python train.py --n_layer=8 --lr=0.000305 --lr_mult_up=0.653 --beta1=0.95 --beta2=0.95 --schedule="wsd" --final_lr_fraction=0.0 --batch_tokens=[16384, 32768, 49152]
MLP neurons of a small language model. Each row is named by its layer, matrix (up: input weights) and neuron, and shows model dimensions 32-159. Each number is 500 + 25 x the weight over its row's rms, rounded and kept within 0 to 999. Numbers have three digits each.
A block is one neuron, or neurons of one layer that tend to fire together. After each block is what it responds to, as a language model described it from the Wikipedia text at the highest values.

L4.up420:506481493515474491526534518516469542463501455512461521452491475446480489476480463525499494437522516492496515517458507530487459504484496502500509495488525544518463523457498512515517531486509488506499521465513518489471539482532501515491480528495503451542477512498480455510505494530486519521461485516492529477500487454481508481474481564474498527466479507532495489502544538527486473551466
L4.up580:493507515470442492512480528505539506495476464528489531444492460467518464479479480528515520514478512478497497482529508483504490486489505516474570498506507488492472510460482524513483498472521487482505509495452522535504509526520513474481513478493494493509458517456521476499521490514476490480524526504515505444516531469494474473514474512446503573460494506488486474472545535470481508461529
L4.up1951:494458508481435489504505521496514495501479487527489578470516453421498491452518485542507523497478501495509519470470516510492453505483485500510473496508497520523494525461463536495535479451490472515450492463486502499516521503521510490427508527497506444510475518493491505517477505487548483484491506460510500471459477480525559479472445512465490543477532476516486483519482509466470462515477
L4.up2023:485454497517452473518523515506503575492498485541480516468490496441507507500466485521496498486488527510504522515506485511530492501500517516499470485499486529515446476486485498471552458524506465481496512501540510524497519516544521516496515475491479496456478506497530472478502471533503512467469488495442531495522528510491531451522507514457528506465480555536478467508490517501494514543469
Tokens inside pipe-delimited Wikipedia tables, especially header words and the first token of a cell, such as Year, Name, Season, No., dates and scores.

L4.up255:441485481481534513524488519510502555507527508457489533492504499512485480454542495515545493468481498513506511509500486498567500535461488507493481493531502554505506506449537487527472511516474498477497448497484503514521502525493519499513505468509443506491511505499478478529525516489465474475499501513502441519520466511518525491524530492476479521524555469493516490523485494501506489484516
L4.up560:522495446508501499522504486536476497501481500479471527472495500530492461482515507533496503442465494475481497499449487494499522475499499495535476499477468477511459505480506469499506466487498472483490488482513475519492471522494488490520484493513476469500477510483495518524475487496481567478488487529485506489531491482538495502495537500462491464547506540507522523533519506496482496450458
L4.up1564:472468470467478524526462458535491470512521455434513529432520501443513499487523507513502494510508512461505515511472489490468519496464484507495509532488522493498504497485526498502564522430502527487476494495450490498499475468476500487437461557484520498505494459525529470498495475489489496506460505487500498477459525491535493506501506529533496476479564507486492529504485524487516490507519
L4.up1818:446508524499498525546456453494490506520511499444509511459493545502531516462526492534567499488504490505520503460488558509490493458522542488507512480446471487470473482529511500476509514503504479467489521484499529497562496501523526479447519472543507519563481463543515482512459530456473550497486486517533509441484532494535474510502517512480517483469535508483554453460497516513497442491492
Nouns and verbs of reporting or conveying information, such as reports, information, speculation, comments, note and argues, often before that, of or on; also digits inside years like 2020.

L4.up128:527513520525507518537521532484480518505506536504490518480512467522474546476542549466483497515523504512532494463463465470488463512522494519508506484501514507484546545491497533508460503517524459495522532519497496535462442496490507540478497482493502516482503550540509487521497468506455502518494534465508479525513506494498503462504528453443506536494508496528534527498470500442499506475459
L4.up913:502488513496481485527491512530462525458491458509482507479507519507458554487504509451504468501487556528528502500485464552519494534495518525517508487508527520510450477537514523497485535498508517498451479494543506482476515489494488565482503499497484560500497485505521472524503504495489481527500493472486492466490482492504536489514540512454506526519539484512571487523480488527506464514446
L4.up1253:457485484522501515501544495526507512457513466490519515504532516541494491499486505496500518476485473520512464493464470505498509469501473506465537470536479481490480536519503493510512497541527496507491507528454490502506517484495517520488481494511479544547499516501535478514470501527527515458484513545503520466538492477465526508495487505474487513567519481488514508545537537448529470492504
L4.up1682:498491523451508526497516554506527544482496536497504518409479525531496514438508541529534476543510494502511509474499519491457548506532478492516506529504517524458499490462520492497475498477516444486512481461536510525520468519528510484526496497489495507504533483515487496505478520503454483507457485479544500489494530498473507490500504472473482507536503480550551512500527516493488452511539
The preposition "at" and similar words that introduce a location, time, value or amount, as in closed at the end, weighing in at, more than.

L3.up204:458518544511500497516514479504466495521528510501491486524523500480508540528501492482513568515498514480493478510508464482527518470512512496518482516485545533477500515502481504522475523495493495477488532479551534517502525503480515509524516513510530492493457490534466490516509478534479460498505448514514501502467477521506526511492496485527491480497494505493512494510496463502534486519503
L3.up893:472445495500497550523498525467455509514557481454486486521492531498482519498476518493527533511512537460485495510478474521476542525524533536528504526525508532492506451507492498500524487462485492521478485512550494476517551484520535481490517522551502506471513511523505490537448504467464499533523448446508520479464502526509519491482560480520534498478498510530552507476509480490492497515493
L3.up1096:499461474494493568532511483493513501508528449518523530481528519495506485477494496499538497485502479501491506508483505527513525512502494489461475479504507535517511485476515491494495488447461515493477512519485458464502513501486440535481486495505496464506485516492509479556478478489510499471500533519490513555483475489506449505461492489486492493528505479538504438517517557488517548516505
L3.up1108:518484522492483512529488502525483532514516430469507475486499513481521495531512461530493507479526517518530519517476465524522525506493484529529483497470526504522540468480498485492527537462468517467481520529509488559496529535492515469462479488518500533526501514537488533481494516477472492483490494487525458487516516490471467500527460527518506470498498491520513527508519480464468526525487
L3.up1265:509494496474494522519490518537466509482532506518466504488549503505516503477499536469520511539468515461475473526492471489490509487511485512535519487534470527543520457478488464497490479512503482481484494483520498454488504518501519519505491465526527486489461482546500420539471504474493483518520517543511493509473541480525500500505509486516566490517438511523522481522481506490460493526487
L3.up1268:476467535476484520496510500531485508517506482496501475503511495505535496471502526481521510498477492524529527482483510496460508489498531488533517517543540533511525477504471491502522473501467471523472490489475507486484521540479518433494470502535506481489511515517540468515482542484531520539482489475486517528537465511459515477485491529497504543490486512525491490460546515453496573537477
L3.up1735:521511518507522502495504492542488493505538483500484523472513477447490500500498489504501510520478573480496504510485503501557535508502480530503502507504491527513541473482468510467498500493459458479531523484512444515472496495475527473496491541504542503486483477459465532500501478487515465521487496469505461502494461517513485465451492477512480496509489529512500521512497500484504481526527
L3.up1812:472489536529500494479480502496508515513522490510495476520489505472506521452474526474487490523520541482484481495461511500511534527502536518548521497515515459545505508495517478490485522495468525527468477456506478531505531517488495503469483474505497453463486460518443493508439481501477465518493445508514527528478461517464454539496510523492547507508479522546562471508486496522471536467493
Final pieces of predictable items in encyclopedic or taxonomic text: Latin species-name endings (-ensis, -aceae), last digits of years, coordinate marks (′ ″), and northern/southern before regions.

L5.up630:488460522461537538497560467501524501517510506507526482498534477494503473520513531523497450490489467521504470469490518502521455512461508494532525499499477493460454536480504489492457502502448498505447501532517526522537497527514550473505490478503478477544452498469481479516518529483477536476498525502494534532552466535503548505529499487498503568519512502515485521473527481470499480542497
L5.up1607:475485513526515500516499503491487532539491519499501471518518508483533509499463471530499509493511477505530491520500440475512484537493503507479501525490518494496481519502498513507457515495540477528483519527535463515483484488503522544458483508489501503493491529463498492570482501524487505465516521493547511501511500507503455489495532523471524511494447483501524471489514507491510465494526
Inner digits and dashes of years, especially season spans in sports stat tables (2024–25, 1994–95, 19|95); also some compound hyphens (synth-bass).

L5.up434:440452501515470503482480507488489523430483534445528501493487462460492508508547491534469515498490512480543505499494496426538550559511530501505473470493518515501532498454504462492479481463475483477497512492492455423496463532549526494505501532468480509496476535514494507487473451480524484550494527476534440448511497528489460497479514512535549514468469465535542513512489501502488497518502
L5.up983:492447471485470533490483495486535505506517530457525510446493481491517481447492472480448525453494488478508466530473495489514473493505548551480506488521492511505501490508516510501523479438468470509491529511472474498514491491510486477518490546515506476547495505489488493471543452479467518546500515484508470491476483486517535502527523497549513506550496487464493539496533507478508497456520
Inner digits of four-digit years in dates, as in 19-7-1 or 1-8-86, and early word-pieces of proper names in lists, tables and match reports, as in Al-Ra-ed or Benen-ate.

L4.up170:524470477431515502554522548526514506481521490470503538481473436525519505514529505501534500523493504527482473460446520457500508526533480511506525532515492509534489521487472490483526539512454457542447528538499495490523477506513490475523497476533485496489446549528488467524469497508504503493494484488458511481494517500442524465527510486481500515469492518511523479519496509475471484563471
L4.up933:498499510448537560485518510503510507509538517493539475480489497507518520483525500504538541514477523544499471508485487495490543538462514482516502528499497524504513482490486499478514526488440550503448500493497475493500514447505452511532484525513523481489460525545463468521491482490517491501449506487477468498504511500456476469500540543513477515525473497470483515528482497465479462521508
L4.up1053:466441512499545475546535461532494499532486472484495519513547438452492534530476504511551534482524527513509518483471523459500522524499456481497492493511537493506553542466500519509539488539467496521434498527513489489497478495498471446496478531488519444505480501505480519569525523481530538488492521491464484491501517482467513529482516503509486543462465515529472481495495510490460494491434
L4.up1324:524445475501506561517540527469499529522531437499473531520530440478541515482552516512496499515504518465529515522477528478531460520532473496508477519560526547511473504477505492492522475471418491547457493514508451515524512486539446523515485528532506459479490491498479471523516493479488524508471524491454469530446547500436482471498476501517525511492484507525502513483488553493509491519491
Digits or spaces partway through a multi-digit number, before its final digit, as in years (19|8|8, 20|1|7), table rows and dates.

L3.up183:488442495523484552539492486499480502488505543471511535513502502521515489501551512523543464482515503499513511487477516510528518506484537484505497480501490524488513517493506527501532503505456486510471504496513481491513506476541481477507460500502508463511442494525499523498502508449514550540481480501480471491463458534482481469495470481505534497493519514524494521549468484538461517492492
L3.up610:492443481489435497539518523562485535531494471522562523490529477506539528534538499519498519477499511511463499462451528440500509484535447508520546539544545536470480490496509537505490520493466469526464544511538424487505494467484483510514464509514500505517463532507473515491477494470518526496497494426484510459482496521498511526524490487504496514442485486534519482473485513470481520519466
L3.up760:538495507494506504478524478509498530537444525556494485511464498555546549498523531534519483449479476490520550479508524503499454508510488529494528499500524530472512536521469503561482506480462505499506448542522492506497493508468516472493497478483491478496440477546480427468505537514540545514489512473447524523449479563504513522492508474463518536489478517529526500528512529483478513493506
L3.up953:534479488499499510497496528503529509467529485466528523492515459532497460518524462465502495517523516511517512453527470476499525521532472496494522488531460491527497527487498527476540513514510495489442462478478475516521472473516516531504528470538502446525488548537511510508492485504497539537496491504470509481465521506447507480507497409520496530490510498461473542517485486521437524501473
L3.up1092:488496492448503501507534530498499502501514510528504475485514503447526521494531502529536509500444511538504529474505502485499523541442523499460507532503470490508496529522492514532492514450449539498447494485537464489473496468526464518463485472528538474501488515506500539502506513472531558533445485520481461461493521520455507500501497487528493529489507461476504496505505500486471486513525
L3.up1152:468499509478463483507541444496518538523494504513561502488481487509536537482542465510508478455539483476506503456490501504509499480491489525516494534485507515481470510511484492476498476481477494490476469544518476471486529500510511477463493406512507478548463504532486477519495522489495531479475511508524527490516468512491520502511514463472517556518521503524520544541457517455442506534494
L3.up1646:508508503536498538511534518526523544506464500492544546479528518478464532489513508553507496430529483497513512442442551513491511459490527518476493537497513532519500502448532485523493503483473486479471512549526471524511505488551500503503457461506503446498494540482511488505486475453515545541475533515479416493485515510522487525524495488498507502526526469490482524514530515509520483511463
L3.up1822:533488464502531510515457549491510501504523520485523563542500484532513504462563475502484504441501493456519513501486541482517507524486518504492527519497502513519500538538494502512502511538484478496432481522486461527521498484493523452498495463541503467502476489555447482512489523468456565470489518473493518458498500476502529461484505498495543528509484522492535489476467480500453517454485
Digit tokens inside multi-digit numbers, just before their final digit, as in years and table numbers: 1987–'8'8, 20'1'8, '2'8; also spaces before table numbers.

L3.up245:498474466470500548489496466481484551499547503477511495487497462524480539523554490523494481541497487464545500508506478500525500535553530523498551503489471494533492468513510512504548497490547473498470514518521474503473450501465455551522493516541510503520422488467486522555463464452458501495531500479498552507517529503525508517504518483528473496480515476511470491491461505482468507509495
L3.up310:496521504461518556510478470492510483491497534493468495518565519460490493448530529469551474484501454532506471533498535487462496533496451506513485502514485532483464491545463495508481483485516514493465463520502504504459478502505501532529498502522492486504489480494507506499520503503445539473512519509503514528496491531476447533477477490503505549509463516544514492524492518486509459465500
L3.up316:473517492507493556509524453510526514490498531525472493443529509521494530494551512518522453462500470497529508476517520497527523507540490537511500547508495493452508531533480517492532544524515512506473508528487493502482474516514551496488495456489500467504488519510497520506501508491488505479494493549515526477487501509477517523515505447517508508542544487484529480553455513462472458522527
L3.up822:512535542516513511506511490519534484514459528486471519507518478470500555479525548517510501517508487463515513481525470472483545517506475478480483537496503429514482504504528564520527514485486502492520459517483461497472538496461464546453485526545533522504487525510485522496489549490503444484464490458512502517525478524460447503486496481486477510511513504501477472556536544519519529520455
L3.up852:485522490454501555548470513490556500493513527492488489497492508492547547487524540508499481499565489489509505470506512514490534529537521547508515505492489503450499456470523550483515530517505504508457456522541493560521509487493500486473496483531498501493509507502493508462490510522470450501539485465494553558513495509464537522505500486538493527530543452497524532532508532498502469517488
L3.up1287:494503471482494453515521478507500468517490496469487501465479553495495527517530512473511500484496484485482521523477472539531511479492507533477471498475493485437524491497530476475557545485448466518467488476531494505473483507525535487467481483488514450504492487480548491529517504491502502462501499509477506528448472495505523509491514523507503539508514456527525532529468542541472462524504
L3.up1543:410498542509495552508540480492468505512532496503482510420514489471502508507474505479509508485515446503505479560504494512505535502492496538473491522500455483491535515465488498523527535487485506520525528517496488495502503458529490464530546467516501519456490516477532496511524467553478509499495497505451461443509481504504504537496527476496528541506532489519520536525475480485518453485497
L3.up1736:477502485474536501528533498541453530510525496480498497429496494512482507507502529467479476488484547528477500496498499483492505513520482518492510529503468509469476470462483483514444530504528503510492487512505521519473513518482557469521545492514477477492522490514477514473484491474458518471533513479483486489450536526499520540464548519491523549517508479486505480506502510474501525497481
Function words that open a number or affiliation phrase, mostly over or about before figures (over 10 million copies, almost 100%), or at naming an employer (Taylor at AllMusic).

L4.up212:491501515489495502550507511511467517507514491445479500511499471492479525523476514441506463524455538469516475542445507503533459519488521529525542473520495543497485497494433509500536465467512503501476505462480509513489481486473531488475528559543533519476511482480528511497469467478501493469520536463526520496453510494469516483501521518480481498491452498539507515573499538502493494492503
L4.up1094:491506470484488523525515483499499519500502458478480516517506471512500536567493540492494519472546504508472542464477545497544465503525526517465499486481538498478485481508501512546525491487499476511461462474521543515470511491459523510474443486502501497478479477504481494520464429501485498482480503499548506497462508492516502521475505518457472498533526489522488542478525527486490475511518
L4.up1405:505508508520500503484505506506511508513559506488485474445473492488530514497537490502491504444489548452491502475484491502513492541524480520466474518495498498481527526488498542495521487506477521500521469508485485503504464479489571517496478531497497517517469475472458494476479516460528478503481525498481498466491452487529552486497551503533483530531512498548496465544535486481471550480451
L4.up1843:479481504498504485486499525548488515483534520500479472463504509526497465508507492500479533495532481489513593500467516519545457539524515509478525494468497540528511471505518498499514494533499474480473462512476464528490521457522507545496468550514541481488458492491477489500442475506517504556472538515489507485482546506493498469499533508491494518541517479531523477541466502469470500476513
Clause-opening words, chiefly existential "there" before is/were (there are, There is no), also "that", "which", "it", and month names in dates.

L5.up813:484488589542517528499506497497498501515502496500516494516516515456484492515459472493476526499476558519463488549483498473445514513470494521495472476492524496512512506499500525519518503505510475482490488481470529520487504527516489518446492487512511512494501530470463507525485458503514479515493492526488487502438479560522472506513509524488483500527461471534466513538484494475463529472473
L5.up864:452498535511542458502498556506514524472498508493481514502515495466502504527484489462514563505454521481501476497509472462484543540490499520514517544502497499515513492455502521521500518506485479516498498564493457493504513507490477497581499558508494501474490532500459515551476472486540477515487467535469489522504444516520470509512460453514463516511501467478488474515476518473458559466508
Tokens in sentences stating where something is found or comes from, e.g. "is in", "northern and western", "originally from"; also scattered mid-word fragments of technical terms.

L3.up614:491491513492500507483522435522465483525521476508484492501518482494486463469539486547529445481543485480513531476480488426505474473459528494497460471477516540474532536514511538483507510505523484444539488499485521546546459530505500479482402499472493479507487470523460534506519531491519522489457464492483479497473499481498541487488484503445515486499492532535499532522496496508482514498507
L3.up807:486496554516514493561501524493476533483537469510469535507480515491534526489524462509489514483509524484499490484469487491504501496546510507466492533494500524486569504500506529495531498522525473439519485487502497490523476541490533483495466497502464548524472497525514530496502535482481520462500493511483491530468480563510502512505491490503540491465530506505465502506518498526466501478501
L3.up986:501465506512494550536494506479499514487463569517499459507487454468505494500501478537503512490546464459549512495475523472520566495499512515508547492546526514490506510464525519503508508451511505502470511489530472515530468488514487474426482494497460472534524463537502548516491441488506530481504540509506522510484494478512495468468537482502537518481477496543518513489530495498492512496477
L3.up1306:513522503459551511492483480497536476519517504480511491508495476521466491508493471504509531490519517519514498494499501510470486489480467513544511519488453497505529478486491483533454518502510520506489523508459561551543452488462518515514493530519469488494479481507511489492504477496482552478537473541504519487525514544494553485461501515508503514509489493517491519438516501490491497548495
L3.up1359:482484524549521489514495514520533528484509498504492527473508497505519498506492518501479482480517483478496531487456491515518500516538490506471528533523492527488506538487498500511543517497526465491439516490522445530514492479479535488534446514464501493507444486507537524480471496457472515487486491486515534503525472555538529536521535480505526493502512492515467498469491489495448508471459
L3.up1663:479471473524529486556565488500509485506504522485512490494508506506512540512501468481527513477504494529505533471468553450502484476526510500451492522552537465498521528487521499534513538501527476507503514543496486484484481494536511480463477470479482473447467498477527516518520484505495534510499521513517491498484469532531492545482510500474516508477510510482497510471520510496527508470455
L3.up1957:498522541503481481547484520530538541500472513495539516492523469514514501537474507498530463481507485488523502484455501498499451496485508511500495511487447491489525567467467499473504517516499502487518488492532515544523501499511514446506493495520508537477461520530559481492519499486526522488476493498533530520510459504474498476494505522494506518467507527518495523529484499508471479468505
L3.up1963:493526529496547508497470502516489527498499474495543487500456497505530468463502478525494491481525439517521514480515466478524519524482479504501490518507516531520497487514477541513477517520475525532491465567468545497503493489495523481499485501505532491487454457493478468516501488504454495488494480480478532459498471520517468522446493503508517537507534544506493478527505512529450487521498
The first digit of the second year in a range after a dash, mostly sports seasons such as 2010–11, 1980–81, 1994–95; it also fires weakly on other year digits and ordinal numbers.

L3.up40:474469453476462477505475503563515489487511510479493526464511487493524473532493480511529484468494494465525480458502534494472484484453512529518534511519506532511496487455478545534538468465495513449481499488498498465485516507488496469489516514476466477507488516505530508483512434543491518469511502522474501479485479464520508490475475520469511555479511507514480459493526517528479489504499
L3.up265:450452536508494494503508484546506564502515482477538496455503462470528482500482456450507500480481469513527486523473493474500460512505483521502496516541524527499484529462503506491527510509501471502446486486495495501469579528494463495526503517543533471482463502445502475488466456491516486504457511492532519489516517494497501499514491493505498519474481434536539478484495528492496466508506
L3.up377:489488467520488466530526552518498524492472493522471508500498484452546458500487469514507525468500500511517532477481516496535489465499496500511475517533542512495476536460515512506550499494503518494504519470504527485459501525519492475484497504481497496503509507492505475512480439549509508491509498480503493453458512444540483536476471464453482520468452456543520468530498539489515497517503
L3.up457:511512497483518455545490523576525510518496480499529526479496470476492485496474482492490513481478481508527556491508542447493492514492494541503473526498495510511499506457499488489494512501511481461515502500451500533465491490483498498456494507476513526507503513473504467462524463512497518466456519511500453536490504464490495486447503496485499492509502448538496476522532509422503478526513
L3.up507:476510474438512512523493506527541530488446514496527505486481516489464491512529500504488518498474485512525527513518463493496519523483557554508554519519467503493511526485534504525491545473488489467546491488506556537490509484526502502521522529526479529480511481467508465501508523482496487511467502502508470511500545480480487496504479450496500498497485504535516480474502497451500470471500
L3.up1630:453487492513489503531553507510504552499478490473501504473535486447526477523491473520489516460457504431542464491462451522484480494522530516533493537545547492503487545463492511490490481473490506498484509478506485490544526501469448541522516528525557467494477514503535472478493514509498494537515538512499482500523490497508518505549542484520503498559478483506486493514479505484473469500501
L3.up1792:476470531518506515511524478543548526501502491490496506463528455487518504507475495519521514515471497499512534505467504482514516500473477544505456520538556491523470507486529492483499477444490454516462496492527484432457541486512473540525483520518520477490463494491501505451501463491533514547510502469496434500482533519530460497494497479502489532504459452509503443524460505505513481515478
L3.up1997:445494468489461489524506517528550560465478505461517515472515490454484512484490476529530533467483489506523516476514510486495512538489519522527525531537507479502503513456538471507508471518478477504497522508505515499492519505483497485493513552484464493502454516480503518482525455515491498518483521498509460465501500536529462511450487436497478517481506462487460498485514548484486502525510
First token of a new table cell or line in structured lists (dates like December 18, row numbers), plus the opening word of an article's lead after its title.

L3.up16:472518494488505534474484442533521505527504560482524489471516443482517466467548540543500498511523476488546526463497511527522528502544508511498468519524501523500576497478513496492482473493472509466528486503573489508492509507529541507482512500448513487519461513522484492488471477505499519525500529486487487496506478512474471485503467487565517534559494495464485508465535464496531516529508
L3.up160:518490551461485525491447514499509479533523543452514511480510475520502481457491496509525537552528517489486479489481510491538511526521546493455473498530529528513502518479524473480503461496566488457532531503497517487433463521511509521479480565501501463478470536490490454498507463504514459463437472484461495459471537489490515469497469477485459499516463486528518501515502514482522472525521
L3.up472:468525495498522487499483532498461498477502543523524525478480526551483490485507525478529507489484523494483467548506481516468456498508496501526475487501507549526490523506501494537459527471583517514571467495473486526471503485500520481537515513536503513527494497506488452539494507460495516473491485471490503469510510510534465511494539500481522474474506506530549493464521525474529518522495
L3.up1181:506479472470507503483484508491506501491533535489513487498478480492493482539516514508529530495491524504492510570490461490566535475499516561512511483469531521495528542474482518532503529490451501484474514500508491501544516461531505502499526503497549465488455528519518462506473486448519515529499518500486485458471557484491531486495499526528473487518500478516507465450497497510503462462496
L3.up1480:455495480488518499531481508519496530479523494500545491464475493536480525493556489510501482474466510489480480522458466493472487482516478510476508491478504481506533481486493490526461522464480516501516472507483491487493496488516549494485490523563489460526491540504527518482496502472490530486510511501513507472492541445502531533476494459502544489495505510521531431463476509476498469508531
L3.up1552:466480527528545527510531520532535534523520467454455529523536486545492503521522504515512453479476482528484468485470468505477479457467488485480505510521498488522520488512506497478497459499565497474496467509493485471494562468498490562475527481560481502535493546496543487498507544467483555536478503487537542516495509485481503474522498524512476506548474489499520512479521482434507527493520
L3.up1676:531480480465492475504543508530508520480515506516478497519512514531522486489514521476524457492488531516511469513480539470435459493520504516522486516520545495509516502476494495510504492496525474450473489526528506474504474537508491489504501488524422483536482534528530489464503507497509533461481488487455511495505520465515524532494492509477503535539480459516493461545535502462479469503534
L3.up1830:447500489459526491527450496512518507453512481475511492471539454486496491515531512522508540520493504482504497455495494451527505523487499521501495488566547473471534494459501496517508527498497519491501504478493506532531494495526500507511475525509519527518496511508547463543549456489521464489483532498531473515511524496523524516509530467523495477492507539501503508499476495471525490516472
Tokens starting a biographical birth or founding statement: born, the first date digit or month after born/on, in after established.

L4.up437:513488485534486475533503486506505504508503484531491517471523443508505490515527513517484523458533478529482530467468480489501484481549423500493554523532495520478487543530487521513469452506510478505454488481499493504529480492499477514505438502514456495505480513532481495498476548460495515508525491453521482535495485516487493525507541485521565543506479472529529491540473522515449496497498
L4.up1129:490461501490468499574498493520516532542515529499481479493526509530497491504470494482578483464531478506493546474467512553517498525523448513516516520493523520497501505476512512498497457507495510498431489485508505495537508522543470555493476482487473479471505539462516533509465543485464525506537499510486534529492487529495516524491499508500539489461485514507532471497481480513438503500507
L4.up1773:501477498473477493553520502483511528554524510482454486478495474533490498527497479534559501502514509493519528539459555468510465495476530541518535536477514514530483494503496567501529518478495498458505497480526534508493512500507454550463523493532492432511458477498499526503497517468481520511520472457481500525487500545536517467472501543524529504486465509513502492507519494508478503464469
L4.up1965:495528488474488529560465497518509505509532562478508528518512520543536516493481485504512468528527454517532485555509548524501488477507453518508521505496504527530512477468498560497470518517490508471472522500528508495501496485541476533513506500500486513503479518494555553512500489503465532489472452515480517506506482487504508524501541487496531474455521498501506508516502518484496440469493
Digit tokens and spaces inside multi-digit numbers in tables and lists, especially dates and years, like January 3|0, 20|0|8, 53.|45.

L3.up45:470475484492518494498522502518530469493484503462505490516476470548511477516531474488517543488465516535481474506493511496460485490484472513525469538531505457488503489506545497490504523513523440467550481534501483518550492510513493497508505449500492481510479500536552489563490539476487546480477515484467559502508473495521501482490500500514512556487462495495517510473512512469514507489474
L3.up522:493567502496534513492462556501515492515514496450469485472496545490521486526501524549465530512480514515471517492507515493491564501495492506506497526498506502472489496483528504526527495528471442462511466503461515482550495514517500501466517520530514548501532449497463459479539479513455489511457491497523515522501500489525468462496488484521488489487508455507523522510502535488471495444530
L3.up649:505489497459522517506461525532525472513531517480480513517516485507538499453484502456548526519488456533505504524513533496463491491503507517509474506527533494542519486520502521505471460521464509471509508525453483510499467481536482451487523497506517453452494466487518478505468513530538489490464474489466470457502503518473505513462506449535496543513499483525535463453507525502492499494561
L3.up706:428490553499521508486521534492483504525480498521506495487478419533462488459536511489556504497481541450501517542478465459496485541476489499539516485516513511463500541489500495492493519468511490467495470474493547483497525498526542533492529503542522450514517501514537504539492505514484494485449496480486525493510472531477517480483521529481483489479488445508490463520522516492498527533496
L3.up708:478478467489559543496532500495516436501525481442522492503509492519468533509535497497498494476516510498515497482447497523476499495491452509485474479543475459459508526434542535518511542523435472497493467509444509479495504471536474498501500489495499450505521494509530508521481497517504505493515476504499548484501512482476482530487530515512481500486452479543509522520508504500509432479485
L3.up788:496495502486511507499495554487555493499512538445471479481527483531469459546496507452515545500513497522522477567469471498520509483495511504524505511499433543453484534515517518519516538455495486471520467444547489492511528466522542492484510498523519458532510485523531452582473533449499520540493523498477513503490520455543504482538491534521463539513512479496510447427506523497500507482486
L3.up941:475515483517536558527520497507494491474545524466493514462499518544519508484521514513524516467472503490509482505466505475504510512495519512498550496548443542504487544542496535531472543495475506492503459485495526488531509487504491551473503451489508480488533430499494440539508524494451500514506463530511509477524521475481506479525486516493513465538472483498535458463505530494497485494505
L3.up1928:488510500495520527496502542500509508533485505461536491534516517505487492472511454503478491446476468503521506534470494501514480488486492517512518514490494490534474582506536471520493529474488513481496446511480479472506499476521518496538499511515516465533520495499465512512502464469519518499460495477515482510482502439532457490524490515473497534565511516523490528476516494482496477437520
Fires on the head noun closing a noun phrase, mostly after a or an, before of, in or a comma: a live show, an excavation, a collection.

L5.up343:533460521474502548515505531520514512513509480455486507542520508541520503473478463481570511481522499546502478533509527504523520512511443525508496530516537456523503495479590488516491538505497507486504488507463492481497472479509497521448508496510483449525489463491488504522507522506480494509488528495498475446470480482507468472489531493508463533517499486552508483441496505498488468524502
L5.up2018:491489515481543485500506505522529516526490521512514478506506504500513490441495511496558500492494472512557521540522498479492511523474519516488481520515519466520516450497542498534487476508475500474486485516471495444509496498476515481474501478469498489502524516505476525513523505504539547481528538512529488503473452501523500482459498489525507563532510487507553460459560503516515525483492
Head nouns closing a descriptive phrase about a person or thing, often after "a", naming a role or category: coach, singer, accordionist, friend, station, editor.

L5.up194:516477519459525502537528478505544480553459542512479509502512494504497508511544489522502503507525494499510494483479510478479472532483447528505491479521519486486487486503484526527505476480504493521411520500541471513492517473524473492466533514499477468519485484511504481569503515482487543507504531508473489475499501471469480497543491474482495553476435506510501512540484513461468530477489
L5.up1944:503444503473501493551487498492538486481490554499540484482494481461523481489525485530491476517502517491524510477422506521506476520499532497514503491523515486527492500491518522502512510534463501522460501480468496503509507499500431483512508472506487510498461528539491529510469500496556523492514471466468516513494492511494518459499487501509502556464539482528503505518517522494506538489489
Digits, spaces or line breaks just before the next number in a running sequence, e.g. list items (7. → 8.), table rows (179 → 180), year ranges (1997–98, 1911–1912).

L5.up1379:480475506510512502494547532514485513514489474469485507493532495562469500495442532495517523507473467505519474500501479441509518486542490511511465508511484523462522480475482500479526533518504506486501533494485468460483481509463513503517493505532492507513469499525465515494508484520482502516508484471496511471531494505440541512495548480462477492504510487479454516477507532496518513512473
L5.up1421:515496476493438503511504493510498512497518499517456497511512512520514528530499517504482493526483485492563482462468486502518480468566495505506538524537500491450511495507490563500523475531492488496505491485514508510504467527480523488501447466541521538528501498521476541509482515498471497484470515464508505496467513506460523460516534470536489477530479483509520497512496550420508477501506
Words placed right before a number, such as chart positions, ages, dates, amounts and counts: at number 26, at age 78, on December 6, approximately 53,000.

L4.up964:449476511487511479504491532546499539450519471468440485461502546483512553508469500486494524506476503489510507519498500492513528511494441518506530500522504524526512482459530478480488489487462501461496525526529470508520531512494491517536502499511523524483484514497481505520488502485464466494479501556473481535493471538507452543494489426503501477533489489546494471484510509468496520517493
L4.up1044:487487501473492563504482486498512497526525519529476525499540522511549524491531481523486504506529498482502511497500502478461516498476487524516516512529533497547537492482494487551464504499465510461492478515523499533468503479457479511510480474505530496477487509511462474553477499485430485508501505490508459512489473486478477473460517490529542521503458499535535474507517516505483497496494
L4.up1208:490497493487513513510493560516541554455525500482485500485504460531529537497471552475503507487486506525518504523495509491508516481497465504473508501512456504510502491505545486501519505527484468490518520475523496460480487500518476465540455503509533497497452486508515512538522492525474491475487438514457512565467473505485475496489521435548494521518542509518494513469506525464480535504497
L4.up1613:481480558484520514520509522536553511485494491526525511483501526507483511508490542505505542460495535493554554504485490501489553490463511542524508502522538525539505514471514482519474470468479497419497477498480539494471507492484499499499491489498524493489490521529467474534461525530491482496482458433482466502515455522500451512434501464511481537510482482536485482511549538477467490500462
Final word pieces of Latin genus names in biology lists and descriptions, such as Microc-era, Sphingob-ium, Fig-ulus; weaker on scattered prepositions like of and with.

L5.up915:487493507555464521539485482535536544449511522440529506484520508495519508525487498507459530491467472490493501479496475543495435472500530509500495483504478488533503525428498492528470481448460495521477479469465488526512505489484488512505496501504468497470496486494479508480509497501514460520453530514477480536503483504515503516467504494484500460509543457534475493489481540510511478510523
L5.up1775:481489525500508496532506453496511494478485465497536523497495519554500510509562492492481495521495489497490492490512480475526497512457531512502522512473529523526482507475535535437485467501486560481528483456525461488482451491480502495529473516484507502518473528520502443526480501458528491540466498500549494474501527551477517498517485459470479510512514448525491514485505460510473510517507
Word-starting pieces or digits that repeat an earlier name or pattern in lists and tables, e.g. Fig(ulus), Wappapello Dam, (Lab), table times.